From a checkpoint of a small transformer trained on Wikipedia.
Architecture: LayerNorm before each block, rotary positions, biases, attention and MLP in parallel.
MLP neurons of a small language model. Each row is named by its layer, matrix (up: input weights; down: output weights) and neuron, and shows model dimensions 32-95. Each number is 50 + 12 x the weight over its row's rms, rounded and kept within 0 to 99.
A block is one neuron, or neurons of one layer that tend to fire together. After each block is what it responds to, as a language model described it from the Wikipedia text at the highest values.

L4.up259:30 75 43 38 66 60 48 56 68 39 47 79 35 65 66 49 54 37 55 44 53 47 66 51 60 57 55 50 57 51 71 57 52 61 56 56 70 51 51 65 52 68 44 50 65 64 41 38 70 54 42 59 41 47 60 72 59 68 60 58 58 59 51 34
L4.down259:28 53 61 41 52 54 36 53 59 78 54 60 51 60 48 45 58 19 38 37 45 63 41 57 33 41 59 38 54 53 54 55 53 45 73 55 35 74 48 67 61 34 69 59 41 38 26 48 60 39 64 49 59 43 45 55 44 45 48 43 59 69 44 53
L4.up340:50 70 61 53 67 69 33 68 58 56 42 38 56 49 55 21 60 50 46 56 36 58 62 28 43 42 51 70 54 47 53 61 42 65 62 39 58 49 30 62 68 63 55 48 50 32 21 58 42 41 49 68 52 34 64 64 48 58 68 57 47 59 69 47
L4.down340:49 49 36 62 52 64 29 53 61 39 51 52 42 57 47 38 57 54 68 41 48 44 60 27 46 41 54 49 55 68 54 61 10 35 48 62 53 33 65 50 66 39 51 52 62 35 39 46 33 53 59 58 38 68 47 57 53 66 70 53 48 59 61 34
L4.up499:45 59 34 65 44 61 50 49 47 41 46 50 53 60 53 48 45 59 40 48 48 71 65 29 37 39 30 35 53 43 58 25 28 53 57 60 47 58 36 47 58 96 64 38 60 47 22 70 54 36 47 43 46 52 54 62 61 33 57 47 45 54 73 54
L4.down499:70 53 47 46 48 32 40 56 48 74 39 42 32 56 43 56 47 35 57 51 34 70 41 55 49 46 41 40 33 34 40 49 36 60 45 54 44 62 43 51 46 58 59 54 64 46 28 46 51 50 41 63 43 42 74 57 35 57 61 64 52 68 62 33
L4.up950:49 48 60 37 45 45 54 49 70 35 45 80 53 47 38 42 66 32 39 47 51 53 60 41 68 57 34 33 33 62 62 48 42 64 54 44 51 48 49 71 52 60 65 52 55 46 44 52 44 50 45 48 42 43 51 53 49 84 49 39 60 65 55 32
L4.down950:44 29 71 53 51 81 53 41 57 49 70 42 41 53 71 47 70 43 61 46 43 31 43 56 65 39 42 62 44 44 58 59 73 49 19 51 46 51 60 56 27 39 56 41 35 80 57 49 69 52 50 57 54 35 40 44 30 55 58 42 47 33 60 37
Responds to: Final pieces of field names in infobox lines, table headers and section titles, such as Postcode, Time zone, Enrollment, Geography, Pld.

L4.up361:46 37 56 68 54 50 53 45 44 58 44 29 56 48 47 37 70 35 52 49 51 58 56 50 54 27 37 59 52 58 47 43 23 66 64 35 72 55 64 62 15 54 35 35 36 59 48 40 47 58 28 38 66 51 40 32 32 65 55 37 62 45 62 60
L4.down361:40 44 51 41 58 56 42 50 76 49 52 50 33 48 37 47 68 57 60 47 40 63 71 80 45 37 49 26 54 46 48 40 66 32 39 63 55 46 42 41 52 35 36 47 58 45 44 62 54 37 66 69 70 52 45 46 49 56 67 36 53 38 43 54
L4.up467:47 39 48 56 50 31 70 39 52 56 53 41 53 44 48 35 61 45 49 44 50 53 46 45 60 35 23 68 43 53 48 33 64 40 68 56 47 55 53 24 40 31 39 57 56 40 36 59 59 35 38 33 39 49 58 38 49 29 26 31 59 34 55 40
L4.down467:56 62 50 67 64 54 35 32 37 74 73 43 49 38 63 56 61 69 56 55 33 30 43 51 81 53 57 28 55 30 37 34 48 49 30 64 68 48 51 33 30 46 39 68 71 40 39 55 38 27 41 52 54 39 29 43 52 58 39 48 51 40 25 39
L4.up520:55 46 54 71 61 53 40 55 40 58 51 49 62 60 56 59 38 62 42 38 39 56 61 72 39 49 23 31 31 21 35 43 51 43 61 26 38 50 33 42 54 51 23 56 53 46 44 33 34 35 41 69 49 67 38 53 45 46 33 62 61 35 45 54
L4.down520:53 61 43 52 55 62 62 32 60 41 60 53 73 36 51 50 57 47 40 75 35 53 62 55 57 42 51 49 41 30 28 49 62 46 30 76 64 53 52 25 71 58 48 28 55 51 50 53 61 39 52 55 50 26 29 64 51 52 57 28 57 57 62 44
L4.up880:63 55 56 66 30 52 54 37 46 48 47 34 45 59 56 40 56 36 48 53 50 66 66 58 39 47 54 47 55 36 54 53 60 38 67 51 24 71 42 49 56 66 28 19 67 53 39 50 51 63 52 39 62 50 40 54 45 52 41 56 46 43 51 61
L4.down880:58 41 62 27 59 42 56 47 52 48 74 53 61 48 60 41 60 54 58 59 20 58 57 61 66 73 51 52 61 51 42 52 70 46 24 62 65 58 46 42 48 58 24 37 66 56 38 61 56 43 45 52 53 63 22 46 18 58 43 56 31 26 46 60
Responds to: Opening quotation mark beginning a quoted passage after wrote that, reported that or a colon, as in wrote: "As; also colons and line breaks.

L2.up36:35 39 57 23 50 54 59 67 43 39 38 74 38 27 64 59 68 42 66 48 34 27 58 52 57 47 53 74 33 44 26 40 24 49 34 52 63 58 70 43 40 45 51 45 43 40 55 59 56 58 58 44 43 42 59 39 51 36 45 63 35 32 57 68
L2.down36:28 50 60 32 52 48 42 58 49 41 61 86 41 41 59 61 47 35 52 26 37 23 43 49 43 45 53 56 52 37 37 55 44 51 78 55 75 72 70 52 48 45 38 55 54 37 52 49 35 38 55 48 46 35 44 47 47 40 41 50 69 55 42 65
L2.up132:26 42 59 40 54 26 56 50 45 65 26 46 19 47 15 44 46 47 53 66 31 38 49 50 47 33 40 65 47 38 41 37 40 46 61 41 66 38 52 39 58 54 51 33 52 58 35 37 45 45 46 52 56 70 54 46 40 53 39 49 38 31 46 58
L2.down132:61 43 32 44 58 62 65 56 56 54 50 49 56 26 27 51 43 37 35 70 60 31 26 22 41 42 61 53 38 53 55 46 56 63 64 42 39 47 59 56 51 46 39 77 37 35 54 62 09 38 58 38 43 69 49 66 51 52 56 50 60 46 44 51
L2.up183:39 47 47 55 53 60 46 52 38 50 51 41 65 35 30 78 35 43 51 57 60 43 54 47 48 49 49 37 68 50 36 49 39 66 44 38 70 45 35 31 43 60 81 55 57 22 39 43 52 30 63 73 65 57 62 65 32 42 67 53 50 60 54 44
L2.down183:39 44 31 49 43 60 38 44 60 27 61 39 50 25 24 61 34 43 64 53 46 28 51 40 63 53 55 34 57 49 44 54 47 65 66 15 58 45 29 45 42 59 58 82 47 30 39 35 51 47 45 64 67 59 52 60 50 28 58 44 63 36 33 42
L2.up644:39 55 59 42 42 49 35 52 45 31 55 53 58 45 50 47 46 45 62 52 56 39 44 47 50 51 38 23 65 44 36 64 54 76 47 72 48 53 53 22 60 45 69 57 59 65 44 46 61 44 48 53 57 42 49 49 31 66 48 36 45 44 49 58
L2.down644:52 51 53 49 34 61 42 53 26 51 34 57 42 41 43 39 65 54 45 37 65 27 66 32 42 52 51 44 62 52 32 55 39 76 67 75 58 54 49 34 57 43 56 46 69 47 63 58 47 49 57 38 60 40 37 28 48 68 48 20 61 37 43 52
Responds to: Mainly % after numbers in election-result tables and demographics (100%, 59.39%); also word-start fragments like " m" in mission, mistake, march.

L2.up472:55 42 45 52 68 68 39 42 48 31 38 45 47 68 56 55 48 40 53 53 37 61 59 46 56 47 35 43 62 55 51 49 51 48 60 46 43 59 43 48 52 35 57 42 64 62 39 50 26 49 56 33 58 31 65 64 47 54 74 54 57 56 58 42
L2.down472:58 54 53 57 50 61 41 59 55 26 50 54 42 59 75 66 68 38 34 43 59 16 64 40 41 47 45 63 62 28 51 47 43 46 59 44 57 47 49 40 29 40 50 50 46 64 60 72 51 43 35 57 36 59 60 43 45 70 76 40 42 35 37 45
L2.up738:34 59 52 59 37 55 39 55 67 42 48 53 79 43 68 59 53 53 60 57 32 57 40 61 48 24 68 49 35 43 32 44 23 55 48 58 42 39 56 54 42 38 60 51 61 52 52 64 39 43 58 55 49 55 51 68 40 63 40 54 68 47 77 53
L2.down738:59 47 43 67 20 47 60 53 75 39 52 13 57 29 32 41 85 78 52 62 55 50 48 57 42 53 58 51 65 62 35 61 44 50 47 64 61 54 56 30 59 49 62 50 66 39 39 66 62 41 40 51 37 32 45 51 23 43 48 29 71 49 58 53
L2.up756:31 56 25 53 54 46 49 60 47 58 37 21 31 43 52 30 35 40 44 51 51 58 82 62 55 48 51 49 40 46 37 47 44 45 31 49 53 65 30 57 34 32 37 28 53 43 53 62 37 22 65 63 32 72 52 49 65 60 36 37 69 40 38 48
L2.down756:50 51 52 53 34 49 60 45 46 80 12 52 49 45 39 45 33 56 25 59 58 37 49 52 52 27 48 77 44 62 50 66 35 28 25 54 25 61 47 52 39 39 62 60 57 42 57 44 22 40 67 47 49 43 63 42 47 52 49 36 73 48 45 60
L2.up899:44 61 53 70 38 48 65 42 79 51 47 19 56 52 53 34 50 56 76 20 60 46 65 65 58 21 52 47 57 51 56 36 55 49 61 37 59 72 50 31 63 34 40 55 58 38 62 41 36 47 19 64 54 61 57 53 36 51 40 42 48 03 33 48
L2.down899:44 54 50 58 22 60 60 63 78 48 58 37 49 56 63 41 51 31 38 39 73 64 56 55 44 25 69 42 60 40 54 53 48 48 77 42 37 58 47 49 63 47 34 47 62 58 59 56 42 31 44 57 31 66 55 49 44 65 68 44 57 22 48 35
Responds to: Tokens that open a following unit: that or which starting a clause, opening quotes, currency or math signs ($, £), stray periods such as .45 caliber.

L2.up373:53 55 48 64 58 50 56 65 40 49 53 55 63 49 49 57 56 38 67 69 46 50 66 34 47 40 56 35 59 35 60 45 38 62 47 58 63 49 63 73 54 44 41 45 57 46 27 21 43 28 54 47 25 64 71 37 48 73 41 21 35 47 54 40
L2.down373:58 46 33 57 55 46 40 47 66 50 52 48 56 57 53 45 42 49 57 54 29 46 58 30 40 34 50 37 46 37 51 70 45 55 44 56 54 55 48 62 46 39 52 39 56 62 29 07 71 50 39 48 35 37 65 39 63 41 65 44 33 39 72 52
L2.up752:45 60 39 64 50 47 25 42 65 17 59 58 66 62 64 30 52 50 64 70 50 39 50 32 60 64 36 58 46 55 81 63 53 44 74 44 42 49 49 61 72 46 58 57 47 57 37 28 45 45 48 48 71 15 51 28 65 71 63 48 51 44 23 59
L2.down752:59 58 41 42 47 54 35 30 17 62 40 55 56 66 40 50 44 37 66 52 48 48 48 41 58 66 61 39 23 57 61 61 65 62 54 46 54 36 35 60 48 37 46 71 60 63 60 34 30 39 44 35 44 39 68 40 41 52 45 41 65 61 39 68
L2.up923:51 55 53 50 64 52 47 39 57 62 28 70 51 49 32 48 44 55 43 61 36 56 49 51 64 52 55 43 61 68 44 51 38 60 61 56 52 35 42 63 32 55 70 46 55 44 22 52 58 24 36 48 53 56 59 61 42 47 60 25 25 57 48 54
L2.down923:51 51 39 39 62 68 25 21 48 60 55 63 51 65 42 58 36 49 43 40 30 41 60 50 50 24 53 34 79 70 23 57 36 58 53 52 38 51 55 54 52 37 43 64 57 53 28 57 39 49 50 55 61 63 62 41 50 46 66 44 56 49 55 54
L2.up1006:36 59 63 56 61 43 30 59 58 66 31 61 44 62 63 74 70 41 51 53 29 57 61 38 60 69 47 39 48 38 56 45 57 50 76 64 52 46 74 48 57 52 43 55 50 51 22 54 61 34 40 48 37 62 32 58 39 37 68 40 53 50 42 38
L2.down1006:18 49 58 60 39 25 64 27 47 69 66 62 38 56 49 56 32 34 42 50 56 59 60 62 56 67 46 38 47 27 46 52 38 29 39 45 56 52 59 68 49 39 54 43 69 34 50 52 43 35 24 42 41 58 51 41 34 55 59 64 42 41 32 51
Responds to: The "as" linking actor to role in cast lists or following "known", and infobox field names before a colon (Born, Website, Running time).

L6.up693:58 47 53 64 71 48 44 49 46 52 71 52 75 45 44 59 38 41 54 60 54 65 63 47 43 88 46 50 36 54 57 52 45 70 44 44 57 21 43 58 54 45 56 53 56 50 66 46 60 47 22 41 58 37 53 44 46 44 39 59 33 16 50 52
L6.down693:62 54 39 37 65 48 68 61 53 57 43 37 41 59 37 47 60 67 39 63 65 57 52 47 38 41 58 49 20 37 31 64 39 54 61 43 50 49 38 73 58 53 59 54 50 59 39 40 48 46 46 60 48 56 58 44 51 40 56 37 55 41 42 52
Responds to: Word-piece tokens completing or continuing a word split mid-spelling, mostly personal or place names in lists and bios, e.g. Ste-ve, Sus-an, Saint-Éti-en-ne.

L6.up881:53 58 57 63 48 62 37 47 58 58 47 65 61 32 40 45 65 52 75 53 28 22 60 52 43 59 45 43 68 44 46 35 22 39 53 55 40 19 78 49 46 54 49 53 45 54 66 43 51 56 35 51 39 62 45 52 54 60 65 76 37 60 47 32
L6.down881:52 27 37 85 51 58 42 63 40 47 29 50 66 41 52 32 47 48 43 51 62 37 53 34 60 56 35 50 51 44 61 60 43 63 34 43 57 37 72 45 48 31 67 53 50 44 50 47 64 36 52 71 41 55 37 42 34 60 48 39 43 56 36 25
Responds to: Opening quotation marks after "as", "known as" or "described as" that start a quoted name or phrase ("Nancy", "unspeakable"), plus scattered mid-word pieces (Cl-if-ford, re-f-ounded).

L4.up523:29 62 32 80 29 47 42 56 44 67 45 64 50 47 50 63 62 28 54 45 60 32 32 49 33 21 30 68 46 55 41 44 27 61 52 57 33 56 07 54 52 39 51 55 60 55 48 44 68 43 71 52 47 60 77 46 43 38 51 47 59 49 50 47
L4.down523:67 32 52 41 43 42 50 63 71 40 52 56 58 50 52 40 47 44 49 65 50 39 32 53 80 43 24 81 33 54 23 46 55 56 35 57 64 29 58 37 59 58 51 46 42 46 40 40 46 51 60 40 42 34 67 46 35 41 64 25 49 35 20 73
L4.up524:53 31 43 63 45 46 50 49 46 58 66 59 39 71 40 50 41 45 38 23 50 27 67 52 39 40 66 57 58 34 70 32 49 46 36 54 63 25 45 32 57 48 43 42 30 52 48 26 29 56 51 47 41 68 49 52 50 39 46 39 30 44 52 40
L4.down524:23 70 45 44 56 59 42 56 59 48 41 52 62 69 51 47 66 52 61 34 49 57 41 51 58 27 24 41 39 41 34 47 50 32 55 51 27 62 44 45 53 61 51 54 47 46 41 50 66 46 67 54 52 52 32 65 65 41 78 42 65 55 60 61
L4.up796:28 84 58 27 41 58 48 27 55 70 32 57 53 78 40 39 60 34 35 43 61 42 46 58 66 42 47 48 60 38 50 67 41 60 55 30 52 43 49 65 66 58 57 33 52 56 54 29 56 32 80 74 50 82 38 62 56 56 78 45 40 43 38 75
L4.down796:49 26 33 55 54 32 61 51 46 47 45 54 33 32 57 64 54 35 29 40 58 48 72 41 43 58 34 44 52 48 44 43 58 47 49 37 32 63 60 51 39 54 46 56 27 47 32 55 49 65 61 28 48 51 34 60 53 19 80 45 45 49 62 41
L4.up966:55 46 24 55 50 57 50 43 41 45 69 50 54 59 79 47 57 69 65 54 61 36 43 52 61 54 38 64 55 41 39 40 59 78 67 53 34 61 39 36 51 50 41 42 65 61 68 66 31 32 42 46 57 36 79 44 47 69 60 27 38 16 37 64
L4.down966:39 37 48 56 41 41 30 64 45 50 45 42 65 32 37 34 72 51 36 44 66 57 44 49 39 56 55 65 42 46 54 71 62 48 70 45 52 50 46 45 43 38 46 53 28 44 54 52 32 46 42 58 72 36 57 77 65 51 53 39 68 46 55 44
Responds to: Closing quotation marks ending a quoted phrase or title, percent signs after numbers, and suffix pieces ending words, such as ated, ased, ations.